From a checkpoint of a small transformer trained on Wikipedia.
Size: 15 layers, width 224, 4 heads of 64, MLP 448 tanh GELU, vocabulary 4096, 7.64M parameters.
MLP neurons of a small language model. Each row is named by its layer, matrix (up: input weights) and neuron, and shows model dimensions 0-191. Each number is 500 + 50 x the weight over its row's rms, rounded and kept within 0 to 999. Numbers have three digits each.
After each neuron's rows, "fires on" lists the tokens most often at its 100 highest values on Wikipedia text that the model never trained on.

L10.up408:563474467471417545498471564510528482532529514473533451506406426491556466510427506425501475529398550457480545520579449510482489545511418374589554598526564535526469445469515533494544495522625463458424509574478497515492581517507484474551500433503515475509517500501515502487416579535491552494519425483526437533498598573475590548523447500540468512486448486513615439468397444555480536538437576527468414403427533481572522512546400543546496533515554522482445602485483510528430532579408474530427533446454536584519520429404551536444521490557424648535473549498526468505437473419450612485
fires on: "ot", "os", "ac", "ect", "ut", " mat"

L12.up329:505556535580556534379450507494538350453439423550489405419543460467510389493475564465426538479537514598532556484546560517433440545459478523556477498488488552412502517476397594426479537625447584580463502515427492532471412491536533493518628493460529401474586431447507589571503487588463510394563501546565442499481522507509528470406546503449522508447560475490544527547500506565493505484486601417567558457475458418473507495455510479518479457488507453425461519535530555567529582502431508399377510557544455440540466502500516522477564454512445492476468510501458506513430538530548423461
fires on: " R", " B", "r", " H", "w"

L11.up37:556590456547527447456499535427496529541547439557509504482492514556512523465547535527476560599571510494387476533561505561393608473491433523574554479443370443496477467572460602478549471523430495539518514469486444490510487513533519491428500575439465455530501498513597596492485472567494592504488453497566439533536503421583504480476510593513381405435466570533600530483571548542495545442489645388440509451471500455489474530432476592430503422462551474460554594502402551452520522476461445534504421454523467528507502542535474469535538455457510467425443432518518509515582498555535498503
fires on: "r", "ell", "rat", "en", "e", "i"

L6.up388:505471441463568521531526492463471562407510463528544434513501440529482426597515492485534523539523559560483503516595441562480462487479496502558592446492543562479583502500447526467509599530491445540508534494530483406550430514508460465554556602414420513485575538420574493434434438508439558470502514469506511458505478526529601412538501499516454561560578449497537512535360516567522511493485556429540487538468578472578534477575431452483405428522479529464446514463478469466570504473568465558508515499471449478545496541544506448440561446462552446429418543549582542391459453647431546521
fires on: " and", "er", "er and", "ing", "or", "ed"

L4.up23:552530480453568558574509465508478477433531538476526470576406569495631567544427561458574433489451518618541554516544517493471533457535455479425487555473535367568509570484478576492478545620460553537527553477477533374451539433509633526538537542564460526552496469532533493497503456524449503513477605441523468476488536476483556543558450547459509453464361475473421473532512511515452490481536495537431435464469457503500469560582392494581496509477543508462542531495545461524456530448517472454514576490531551500471575457463504429458519562407422461521438529569469454598497500465555436462
fires on: " ext", " ab", " partic", " sim", " sy", " dist"

L6.up82:582409436532497529417504460502523495428497495480567545547463525506580518513554531460598501537555497515363468546484478471459546508577511488512536535485405492514501456502441528464524483610491464506568408484500400521538420559509447509619413543478435455452566448551576470377426542485467507498517431519525484501514498438552577472507556560527475498549529474512487535582522435556662511500516543541494483480475460490545468473561488502519466464546424454470484485561548427470500567444538451479499530535479512531482490563396451475473457450554485572409393475534509613497560478482404474463
fires on: " that", "ing that"

L9.up184:634459460562487556542525551483502509411458455430515413485463512516577564410503518525532526562472490486520529528472469495512607481526415436488451530570546489445556449453460626466461467616454513379538522552370521510441422483498519461555449459447530454505654509417503476451426504522473409462480459525461501518493498479524553488526426497503524504571572495494546479525515432490519504551513531586525527393474563505462412502589399477498465466509493513437548442537541511487451519561531438479590504529572505547439523491473467455503493550580524470573385480597525571512504468575531389469
fires on: " that", " after", " through", "ith"

L6.up409:524516469477531551490533445507546450417563503427485515474407533509577479481461418494572487528458533513510525510582511399450658500542471472457499556492511421610523466472413557497499542575490400483460529480524443483539587502550477466562535511524399451463495479522587574574488462533543477449483501573482505474512624487552492455513448620509524478527540521418481503504543557612556519520494505604561481472523519512530439551430514553445494380493473519470490466593509541427533389487496571503447568431556446496484599440424486530487510461510456514587474380561530410483499492454512499547
fires on: " \"", ", \"", " “", ": \"", " O'"

L10.up186:506548457493608560551540422546460555445559430442571465522415561485507444512465465497435455439439495491454568528574574484512476442516530473609470456545412476451502492521574653542516452522481487602417538590437541532517500417481433498475409543487523508421526500443581545547491506571520537451446508513485521585491535448550559401475453546515537512474556548483536497475551453509485569502498524505466538464509451451602475529536584514484505520487381454564494511552547472515445542472462442518479482453549483571559414540523553470528498448448558575551519458511568506502571481531519557552
fires on: "\n\n", " pre"

L10.up416:498487593402483522423482497515392504469527510465553458559521520573547554519540540455475477509442577486479535536598493483402561428496445523558533511532451597506389550504586481462418488472525642488554542562512516502488477475504558464436478619476516552492444483487466523515500593508544480519483401605602506495476529501447509492525536468440532507537452435481561485436455557482378530478488580486481482538501460398492592516399611511459461516501565547528368472456406536433580484540505417511465534451520516527520510490537477507419623480477461532548550504486551501439487494616456465458
fires on: " qu", "r", " the", "ri", "u", "g"

L9.up183:510455523454541472459500539445475474442560515476488578511479405559450527498510505486556409509574418571485625483579531503435476484504442580472506467577443564538530486429503575462496586496548488411521527554500405513513465531515449451443569553518433578526486528465514573389431490417444412484509446556535505494532458496558517464512566511490445469522576471433563532555482546515525483545450563511452585531490473459541612583573485543486451423472419474488534501563451548487584475491429473414364601564510439555475495521487414507497517596423431527516498491538517493392519471455519419493
fires on: " De", "n", " Kn", "e", " de", "u"

L12.up81:457518626472521495539508468433486456436505482432503578663488537550467467536519480478555471530444488543500580519576512424503456552451423470565500464420508557514555556471527542472470533509600505467425479578446409591521498567533530484464533462506485439559507552538530494462490431543461475465589462583500509431535490507486483466541497490459537465506567455478538498406544477493509510497478493443446588513598490375434452571511567577565478544537563577512413485549518510500562567470424385469426553604425481484578525538471593536475549531542434504443443542552459451475467547407487497489
fires on: "re", " we", "we", " We", " appro", "e"

L9.up371:564566499593465527467431522486482492505520497528494549517491594518568574544504539476538520568481563498467446570436517576482509545440455473489479487453443478455505494552429398386574623562435544531524447610508390457536471526559454447415539553575442497467618417538564551395513491447539489563491519560586546538503415485556484464565498492564532480518534447427466436475468474536527484511426558515455522547579503497499465473490469536430484416435546521513512442526507478507530545509535480575476476426503557480479540452411462422540526485430421571394501491541512526560604500501569512489
fires on: "ar", "en", "us", "or", "i", "ir"

L10.up324:561470446454524555602460483409550545546475528460656492514463482532537467492529398432523521457512567483423515486525524442476483501487405514413516475518423571407530488588535583471428456529516491517541475547509459483479492664445450446487543590439469502566582462478495536527461553545542525487447479495541583545488494482450509544490525544487451441526561413458549509450492532547552551530481488491494466371489421558526575499498443470530479417514425482523463472555533515465548417474524478567413453555559470522671527488499464461481553486426530492620439532556488508448526503567460437476
fires on: "ia", "ing", "er", "en", "ed"

L10.up387:481566501440445581431450456482475564560586557494505531650434456415528438459528426453481616543471554574569635501553457445538477488479482554436546508519531548581566549512518474544499555521526472466546408515452536508516515471490495441487444540414500434529536477523474528427441451523502515565531573470414612558494422562490406510425503531480545523510458489494582413568509550518506491469530612492531449396498584499511508576534483484517489499516505560399445557490470538535431547518508535580501477509531561508498595471458468515493601497434434510468510527476571532491455466502536450596
fires on: " dec", " cons", " resp", "on", " prov", "p"

L10.up394:510599479503531528415511460534432483576508533400494515530542513526487533453444527532544530518395494475469502557450608510472539442538524543552559514460435539463436389524435505505485547588446454527518443495524486543507465500486500454432485487492546406516561444488406560511534484482624411505477542495483504541443565556476532503558541525494480575466476493364583510550490403545432404493546470464604532528477543398471429473511479524462546512561456510456487494484571425505473561582548461546484490554597536403531562450473426415502568446599536585572416577475494482475506494479491454569
fires on: " f"

L4.up243:416566482389626494546477523414434496504584510491486514560425635507545553488573484540561526498413499584530580583520470496403565492579506528434497566547525484537482454507547512484532557506533570499443438464468450409505454510461517369475636500524569512481448467455553565556489449501462506538434540577508520527543481489524571496562434514434469477416497449544495474498603483491438441572435521504497579432519439502443442587564529545550457475455467607462545478575499521551457533507486444477593558431496527456406535490457512515441459441539483487544444446609535531558499464529491540476
fires on: " cons", " resp", " sim", " partic", " prom", "ons"

L10.up194:530522375580604491488567461497455519444497516531560464482413517406545531479480452480379488510382463483513462506456486562476393390615395540554430522492564534495613444499585598460560476439428558553416536439482555520473531459451452524493521534420427443500547525480530516441490548500552575457525501466479432518493481445517535466487491486450496452502456482504549533480575402482561487457500447534516523469543449500584511627528564536515420491395464488542496548542471482523490531512470451515445501539499508507603581532478585520509501525497532532460576508469631523456477484518595529525
fires on: "\n"

L10.up154:573457334542500607453512509435522499495502562477524522592483603461464557465509528440522543497473450483506532524494500536439537581479471558487562498479495518530461484564470422401520540577475514459562540545481448382534497513532459482471491645525460458602535462564576464438474442481500520541467532460547528460533534496509480529629439503506503463497406474409483427476532487510490574471529560597532528506453503484543462622547463612438456499521526565392506446467547608524476493474541482495464519512548506508523567498484551424440516455478461501504567427457504423575478459472483468480
fires on: " exp", " ext", "c", "isc", " ab", "ut"

L12.up145:508607440422531507526504443519561489531502440487457469431548509491505474484464556478497512497597530517487491487590402512484511469466478534528473377524545632460533546553455543490415503534408520561530493477495447478523458594533478488503549534513528511495604521528553510446464483596571505387551502510499401416462492560420534514503491476454517516411477472509421470432517484502454530379514531354495535476636492523537499467583485456500434429551491511527468509492491514475679575452432505449390553436587468533499566482494580420498548539504556409583512523532586517462542428448438501466
fires on: " w", " tr", " W", " pr", " H", " R"

L9.up79:486610468498502498481465467422558431547485419399513485548461571450518497516522512509453536448434443453494519478468527522497585610504496511554542508597430472529582377478517525535480523582420537566527476470488512450414503431544569533403502481476528554449532480510553547509490498461610564512386540617531505622497564488455444451531514568422491504470471512560488473437528454477435487549479518555570525447509471467435438465509518488477515558589458550458450381481560508447499495497472515539417533508584501533529515378529407478442515550582525486568437467561494525423541475516637485490
fires on: " f", "–", " com", "if"

L11.up16:494503418419566560498464480543517468492496498503516442587550511490448604554471471573539456458482528514516379573499468481500545494538464544548642627453472469513549440528479520527554548539504473493478433519553435457486491524453443505540572550445432403477520447623524465436505517522522549466589430506447483434483537529460549593504460467540412576486498422454534509461442459535536545553392540457590476363487459481486466525539439545518438562569483472485475494506439442497487491497556504545522514524492495476519506383536558523616494558471488490471486493501391454544504415472528455633
fires on: " T", " | T", " of T", "| T", " par", " per"

L5.up382:501516538512494515443462513487515544487579559522470526459427401460572562451431540485508417497505563476504489525448504398511612417438455462530558493468597561506484518518494445452493504493549545308523449545594455528571504617500467516480488521428418448550456510500559534488505558536449420518513515571546482478473582475434510487533427531540485441458538419466488434458407554561525516507494444614546410505489573538561509567508423517482496544491542494464438581486462458514455468543603501535466482495530450503610479514515507528477561551570426502503517569506534464439565414454457596501
fires on: "is", "iz", "ig", "ac", "uz", "ut"

L10.up128:394490516515532448533509454497466566473545510454553555495494549596470519567408441537535482536467475508527647515497500505496388440533538529460439495568495533505529495582467615497486454505434515504545518529392466544486525492482462440463587514500454556590496430510554574545442480468554467418508513489555551523481466632442416534509441530388417460450544415513457474429455445544505489446530495422446439536570574412497401482555470427494488560558443507422488466461533530535589545535479451462494497567482461543437654476499503535517579557459478507468475514535487434520523470440573523552
fires on: " w", "w", "s", "} |", "d", " W"

L9.up414:529574468515451510454557509459433509501482453527470484482520479527515501551513430467589517525467542485527505402535520643414447542491512524478482482535545547452581509465413611553469507499421489444556485486485437545559552581541464401546604583528445475401556531541532530505485468499598507464546470466444520424488523465484576510467524544434474604412429578410503579574533523511570580472466511501526553466496446581515424504594576556537527561514422479476566451576462557416530460486411512460468492469548499494510525456461493469461452547589402456534553449476533559498373500473555445585
fires on: " in", " ex", " high", " Al", " Ma"

L11.up134:547533413550574576433507465467479522450497513540489540438488447442463497417532527415459529632508455533548530573564543470479462538558443444489514448551563447537641547515523542446540466460497547551545444497522530478503604496452504536536565559517462443405516492589524459451423513515481589510479443536427516469528520519516548521558516451525534481414484423466548511435597480590517491460475483526574561423546437546551513541520571592543393493380478457443493543577502532451526532520430467553557527431473480647518589433545612454483530517469509484505448396509560504574569446469474523527
fires on: "\n", " r", " N", "    "

L4.up10:553569425497483464486470480461506564439522491548585509606459609516488456482533470419422464526436499484488475584485491519492435480598485495580483525550533547423501512467425483527478538517546619489488525482499432427498528576495518516568461528538500513511535489453500494486471562501459397535467544443599460519516542518467443520515488566393553475537482486569533515518539527466480606530509551502505464471456496435423590552555472490512417479467495543466383623562422468532515551466505555469340514429545506465547480516514494502510538445470372524505578585490459479607488572519426430492
fires on: " met", " sc", " cent", " st", " g", " age"

L10.up410:558553475602542573420448450483533511541465488440572434461467553461513508459487441532508473522531569479498521505506502481455506360497503539516567447559521511547473500575508501420512470617405453487439388578542500505513561486530397440508465522492475510479525491448531590535422570517560446464440424456464518522529595476572515493501526622495485499477547515426515565479494479556442541548550539514533560440545407449515510535511604542388536450524482498428512491547482501442485538494582503609407486511523473488445506500555504438445513405529529590542645443490558431478490432513505606464
fires on: " inter", " an", " pre", " An", "i", " ("

L12.up132:435435514588472491537529475503606572544548466466439534525400486535453451529507561529475528503440445500573535503532548532430441514602489440461533406542520441483458527504498386405474537566541539500527550469506452556555500465533448388499573494498534494514582615463494500523434428386535558523523506473529547515573535507562561461467483540521539545435504471428501511424483377521494400503510621459503505474571604532482521466504527549461440471471557477481458460608465610544526609406468600560527560478521547525536548516491514515387557410572536470462481487485509584500500491439519569543
fires on: " he", " He", " He was", "b", "|", " n"

L10.up402:456544580453539423491482513488537550550500384483566477575546411528523504480487509511529477529511592533382522538480523549512468524537477509535512472507487503455550484483452516497470518635558541487519514479422466506591530559531508432517528568463421554410494513400574464360427528446475559520419453508551503529545499495448594396534494427361438506433478428582537466553512471510444543545595597526488580511467529512463496472448592575549453568537454526489542456448486568507484547567540465473502530463535467533460465508492446467454463462579456386462541466567516445482481514570452428476
fires on: " sh", "and", "f", "h", "sh", " who"

L9.up387:521470456455521527507411527533439644501560424436493563495448521539554580544505471524492526513518455437392572570581502459446441526559457536562548512418428554492544492537468491444514493485543455441430489469577512503506543583521456402504503583473413436485518495450511472446486514538553525450510448595550473437624511527471430622429487478511470541485548448415469467403412445547504455480495495461475363495521516404545528542542498497513421498560445538495518418459523482504503587470566493479453499497566456559605484535546559458503588407587494491518522543526512501438543488539503494580
fires on: "ed", " en", "en", "ced"

L11.up176:513500475514502367544578527459460513410485478438548451481472434400502558547530518487615474442440470451506602487533420539516416568488508429517517610623498458515515445442552464454493521413515458553471608509458516516573494554627482451577512548504543490489525455413544426455502538508537372483457504560536545474545484430494514493494454558470538534480508488540481521536598513494587524520514501463462525461500480474456465567477460536473478590513423533494560499594493524494551465585509419502441564548507408522579524538537541414479454439587539511552491550539556349471492507565500462468
fires on: ".", " to", ":", " time"

L4.up355:596524504508561503462466519440556463557518544549494489455509422449464474563403495524455515478484479616495416524530525470481620473446411443482493510463475488584619555540453488446512531570468549529478463586431464503509504533494540454481535481465548471617521458539442447445523496468591436484516473514563510457476551523513424597439481457537395538445532553465563528513464454535619560555444559535570466425484463559502429478477404594560509555547494505439459469488450476458507509501477583582556577498521479506497533367500558454491488427554493573507419490480531462500578393480438484524
fires on: "erson", " guitar", "ver", " vocals", "ir", " friend"

L10.up262:506531450476498544462474504504440524402560497401438439613538474517586550453466458520558456450486465500522470542451513519560435515480416541552476555618537551434555471433558636464505546511420551499445506590457432494447446532482447487493489461471588548444456523451642468483513415461514499457462535483536536497539438552565504472480497406438584500432510461446509449603505509472541495548574508494521601474518481358531432502518466532503477649535443518390488600607470583530492480443466492536528567599455445491504543456440520471505499480450567485497478519528459491431488512521530353513
fires on: "e", " S", " h", " p", "w", " j"

L6.up354:486439487559443419461539407509524473505564485533531449611499517572478490515493552446518391496474501502481514617510506556504406509505507489508457587534362480565488426482487572503534480413493517513553532493412538411493505493511493542371398589473522533533434517548574526505473506514570556389411492534502488475484508466450538434508542488465479467498478508474565483551472456473571581501519436459537466409534373491584482584589549467499424611561469472475582582484468477494558493515395483415480439529462474531564508515511568452558564419488532465526475418558462473498519464548567497417
fires on: ") | ", " $", " | ", " |  |  | ", " | .", "|"

L10.up363:553504550438562507618525468523491513481489411483483551451500463563449450519413440455581477503547591490491483452577562613452523431494537500559472470483482501440531465521463562366489521590454436532602528577465497491483494520525522447470586586542518548478487458557452489508551503479510403403488431436483536490515599550507477452530494413480488471400542534503471504623512481560477474489552561541573611510488493443440503464419537447550452515473485495566489467601414543529520470555521531423466520498513425592525586523467487453446595415529502443521540412535502431539471440546622435504
fires on: "h", "he", "sh", "sp", "k"

L4.up357:371475487448537476475504416509512528514513489363552418570514501541467458535477423552541522586415501493494502518495460553479528467588505526546424533465493500520475505459425360467510511570472512587457473454518468536486531434467596497522459519470520446579541523428500495500542627564573514519423523431594494529538419541487518450484527444472486532458441492593523524464522488514546476486548478569599407510603451454577484494508533470456542550516537473422427475566460473542506524588568497426495505530450546485459541405442412436495443538540492470558541439484518488540609469491498541551
fires on: " list", " rest", " rep", " were"

L12.up440:497528462443526463463512467518540442521544498498467388498595550594449466537489514490557542471577541459431590491597501475492394490575427511465484637464475610446592442554464522432483614586511520493447440495500555417412446544520415495436487502409565397446618468492510554497534533475546565436485494563529568525470511567493521462480519462541541523481491517480507536532421507418477471462407568425555542523531544443543536457559517535450419553541471528500574518517523488562581497536432472502466534535538414585529412485416526464493493513449556429522379480498504451464490451494518425429
fires on: " H", " W", " Y"

L7.up116:542443470583481549522505523460514446437552477526514539586529500425562552476498512457508518482508475560500496508600535493413559556477477577566571484452524484595476503477515479462473581545509574509516552536478553434482461478528547412354519532466412437399529501521562488502549508504504493584424521550545476599523523536554531507497464510511472417520545470438486473451533466431448515553504584487511527477464491421503461596436526490452450544509477559486450513448438595559513499469539392588537555512520386479480424536498523476472560414535479517463514352490569472473404510610499494526
fires on: "im", "em", "ri", " =", " prom", "r"

L12.up389:451450529562452463440479454487438538544483471484517478563480526538581479510600448531581509534516466544529487597548615519481530436509510445465616402507479447510499489516555457500416460511571591504548446519528536551415384550548483423497470557549436532519558572413456526492507615519555513458514541445489442589504525582443569460486464556515481518494492499452482512438481478548445501458495462481504443559502482470532567457549505469469437609559477500354513514527607543435540560536469537526452503495539453562489513375471370484526526506564433470371498504503509539625490416389459528461
fires on: "\n", " be", " can be", " ren", " to be", " He was"

L4.up239:486474424463478486548443486476460543409535505510574531510488546495560484559564419452459488481471510514463565603528491469487531439470488493596538565554350507496576514505504485473509503481564413505545528539549522536475416504556429490604513554416443544552534447453450487448484486604486501455476571625576518512552482569517509558462384475449463412548493522528562407482426498563541518460456536479424445518550527447601497515470446487503479447497448507499363465487490519545603466536546494525441462436452514474617613500482480478558619522467478480457426551488565491427483488545557527449
fires on: "ed"

L4.up121:542538472497518447482545536483474509560539439478552541478433543580527490499492520548566534562512530512504533567466430475527513493552467554460464510561432514529487506503435609413523588512599518456455481494528439441495515488467476496520493458501489582514535430570509431563430580493413490506408388475589475517490446463453560501496536609495453527531560438517449589458449555559499537562533471485408501491449405460461484420562461536514451462415428558517556569576495446445562505600460431473524516544418473568480494419408501418549490550575455562536468473641473438578573479428525498426
fires on: " man", " town", " people", " that", " name"

L4.up90:501574445430527469386437521505521650512492473443473556492522459482428508478471530476440486554581656457523520501481410532515497506451430493489440529530572522511521570581528414495532556504549477481565484455512441466518475501540524389514583569477477408487445495445527488459432481492376551451536428549579473570557396530490538501554432474542461490507581498466452505521547538592556472523487532490492595515502544507418388468498453534481519433538440518499463473474472537472518522542503455578517605503532486560515525510525424497432478457466394497491564494557512495471516486603511519522
fires on: "ian", "ino", "ama", "amil", "rian", "ban"

L10.up112:575504424531519561456510518457389534478473508518482480566497517552479583523482440511469477454459484515479599532444385543547458513470543540596462547514475456409470413504510640410565504479433560399397562493498436488550494567470464423438515478464372536468570519509548515452460504507455540524411530605476582479584479492644537461520468535511498488374495455489435458552452501562450556463456477460479549504555556431503455553509489514411484516463485545543497493564423617617443598480491526559533463502489462521469484536493545549499515449538548482495460410417558484473531480478520463567
fires on: " se", "is", "j", "e", "um", " h"

L11.up141:525559473532483495512546486539488479455556526437561443479411550511469565521495517466451410445421461504470581499467528578459521476485439496590511432536473511465561440444424575515520503615417470431411475489553542507510560433521479513499480495567439437532539517443593588423461562469555492525446513518494511548559522431491520453525503600512504452502568457398474476584590459476556548524484446568530506459527535416498427583523556652453504419479430440552528468549506446426508505562491454636458480501584420509510491491505544478452496447569500547475472424384517467507514481581461549480
fires on: " under", "\n\n", " inter", " re", " pro", " sub"

L7.up441:471458530631496497484450475451555499548538535567568568542465548524522462568536535481518419457525455516525608543523448496463372582471505456473471577507494541489453432554461483451496546529487520505433424489461393453517523544509541520320470508466444516493442482411505470498449522568539530441401479594562516423501461518484545472562501445503496404353615437456471512422537489527524572529515472407524529474498415388508480503618631470548537556512410525513537472559518519494631475545442504443506550452532467553527436501492530486521462565511561470471499484553481449524559510489513383445
fires on: " me", " Me", " times", " place"

L12.up97:566538447499515547488553402547452442471569579443460519471540484518476549472527451516508576430441545583506529538485489513484559426431444442565555491518437486468486472507504542519470472543504491538528468457553513460549528522510504445475527514453441472419524538487564514586508520518587547450534506522507612448486552594528515527448404489520505451552510593472588475542443457484548449573431555492671518451387405508466485563561489504432463504546520462525482487499498504439489447481531624513536477494491462437514481459363523556485549469546517436507551495423430510472405510500494453512
fires on: " T", " | T", " \"", " dis", ", \""

L10.up202:489491450551616483496466471488559443492510496463544459565501484489490490537434379384511445469544581494436475510504513542490472484450514570488537473608583531519495503472504518467523565472537455472536490592415515489449451452572606517480531517550452511463470485571485499498463555487526503375562517455562512575522544583458532435518557515498535483532511518410518466531566431600573528585529546463551467422500465477410514499467498535426533482477380471546556509473450576617587479500535374448497452482519424591496459436413545481512567517417421489448562494569464431491380447558521481572
fires on: "l", "h", "al", "le", "he", "m"

L11.up10:514475531462526477459579569473516634518576456423505493522544512472447488494472446511527448547416588434420446510506538547545541415537570485577546446493451517478599533572383457470491533589514422472531488473521494461535483538524547533424504550453517537513534436399466445544515573474533538369503564452512523564432481471494547494515399516438519466470456538438579453437443412528444418469517454522555482467524472468509413564507389467564446485496491490387454481524452523478519587625585463425582583523574464487522489445478533371538527547487532561490488503552490435553517471477466509564
fires on: " f", " F", "-f", " t"

L9.up45:486473586569575538481522444503429475476472453499510562540468440618460485464496536452573432511550602533468483493504548559436602493435454588491480453522451468511588514500538581435502547531621502456504434497489451544427448640484456457529614528541506421498459509514561554481479563401476478421507423573549580517448517492559459497525572521528481488531518509437546473438480462553507448416469443549485529449572447467485397434434469583515554489450429498567506485556501465431523550603472372482468552505481422464524554507411468434410552543495464490512453522599504453441540429448544533525
fires on: "n", "en", "e", "we", "ens"

L9.up418:477541493586588446482455525470462503490523498411488544434448461523471547405563471487597406443537545476437635459588503469478465518459478528503565525532480478416496514470506468488462562402528425488425452502520357507508520508519449514533502513482448407518565490467517571550449521471493444509467525597525501491522557433452491528518494519472478586454579398503466510480575461535551507523548472603545546560513446504461539522539575545467474634513502506488447456611482537523575533542446448463462608601527486591534517470480461475520502542573514392460505456594476463454493506442474434479
fires on: " Be", " we", " me", " We", " Me", " you"

L10.up4:597428516490555443419530485471486485500517408532495491529520523526600464425480421517505469435517489494474490491417509493470541446531474436473461550457479562544461481501477583509522481609533409509414468491480437505380448519488491424465531467481451438485542423541458528470475642531461446485471469494568518436474475504601505472479483508509432496641602500525590525510459498579551534485520550446558469429612460501585563479482532575534548511479464474563465500510414468386562576497436467555529611502523505564558477464426555561503479446579437516530498436513475465486504585480531417471
fires on: " G", "S.", " | G", "ph", " that"

L11.up139:376592547469588446409499457532510449498510440428457533516534484490489466541535507533470426481556549489483589630559565496466486438585499466484486520536561585500508535437539461506507485477503559528592460497469422412537521526464482432522488488442499407508467525429548488536510446507475475497533596505561524579525569519505553517444495571515478499452558554506539533416499498554501502510490540515554457462540526492498472556601620441556492519532452502410468390498495580490460541593554580519519564470455467548459507494482480430421538506578463485460515516526485391581593464431529468502
fires on: " F", " was", "F", " Date", " February "

L11.up40:551537442604518558506435421483464528515492479440580509585508511424486426404524553549522430508476516492465481508603457490522521532511516503467497462483472527473505463559561482430505520495407477446510479531447513519542502564540394404515449536479490518557486490522535402520504550550480563430476508463568456506504529600514488438513413504555509526501502495570566473493512618535432525524513493525457451423458633453495519524426623495495453535455516538479430549589424605468526442504491478498423431529439506579526583507497395553548668473532459532443608508501484457528488534529491486438
fires on: "t", "it", "z", "ach", "as"

L9.up247:489559574447423546487486345536490550466477486540494450495541503565562413458548487553446530550426614610598454569429415479462512390543515543539600527447573455507539566487463498516458484591487531542510522476592435437419465532495521517428450494493525500478500451534561512525498503576561516505482501471607464564512531521480456414462547503504435529495491506442544441443494462432437573487585474429577522531495512441498522501529528441493464485567516508517475589516441447486563556450471466476526550531591426457506603442485456473459480447596529460511436472450584481356538456472585547462
fires on: " dr", " br", " pr", "rest", " as a", " tr"

L6.up89:522503480474518473421555486436443518423508441452548508510398509448506498583509517495477461509450523466476454545482459422525573545545490476427506532575434459490580485500532537471498492542405562548479529528455501494501474607552541451550525503557487500457513459442510474478552596412611497494433457586474526564502520681482385437512575501533505513434555543506565444555618405479542537534527516497594575432547401440567411514556519539476494600583495467500539476571501537481498431507522418440468464505574530435495543532438495499536461504604505469519519481537487388436469530558483540556
fires on: ":", ",", ", the", " time", " –", "s of"

L6.up329:481527484481463518402474501449544441353554529503578465481481477473561513492598587471546534473408555482465498515528450427470448595508486504508492513582396499434567545535547549462481505526469498520508544557440509468541539549489608490465489525552450519471453473477468476484496527550511455444424484614471612470494455546538570454485533420555526483484582521472650506498561431460472496500537541458565592427503395417554481531541567489487478454475489486514573484542453556512554471449500520497502570560485446498471549526465519468473514478595525494523530518571569428509371527634374422476
fires on: ":", "ions", ", and", ",", "(s", "."

L9.up443:528513491546559450481543465515435549508495476451539549522558495508551494537423442491618493515554597515498564524559412482455519456410465526427485487414440455434470508486488471464449497530486484494472477518551499447451562475541529498410450563530446517509424447443501592500491473497544437443565483541436581544508561578522498475594386456546516499447494412424443402453512460539395470532551492418610471495647528439496446438531523510417508563551542504515590470548552538495487455517592530465530524606500540600514557451489513475406547513584529520508527557613540374454447424508579436494
fires on: " w", " e", "u", "itle", " W", "w"

L12.up334:537499499417561429400509449451489482546497496476581528533459424541474450488536543498482467529504499439497528529483524499449541502547411582518551509522539580590553597475484455545483582576538509525498551524504529494543530557507471414501601521455412563555521438548569453387448511536450556493474536407503519456454479577545526426473499581482401480502472481468502533395508372459447495503467619443558593463471508490423553388505524484577480522478443527472652573419396592482537466506564555477428552505491533521507561471493548496451536484525432480452507458452452455541536391526608489514
fires on: " sh", " ch", " Ch", "ch", "sh"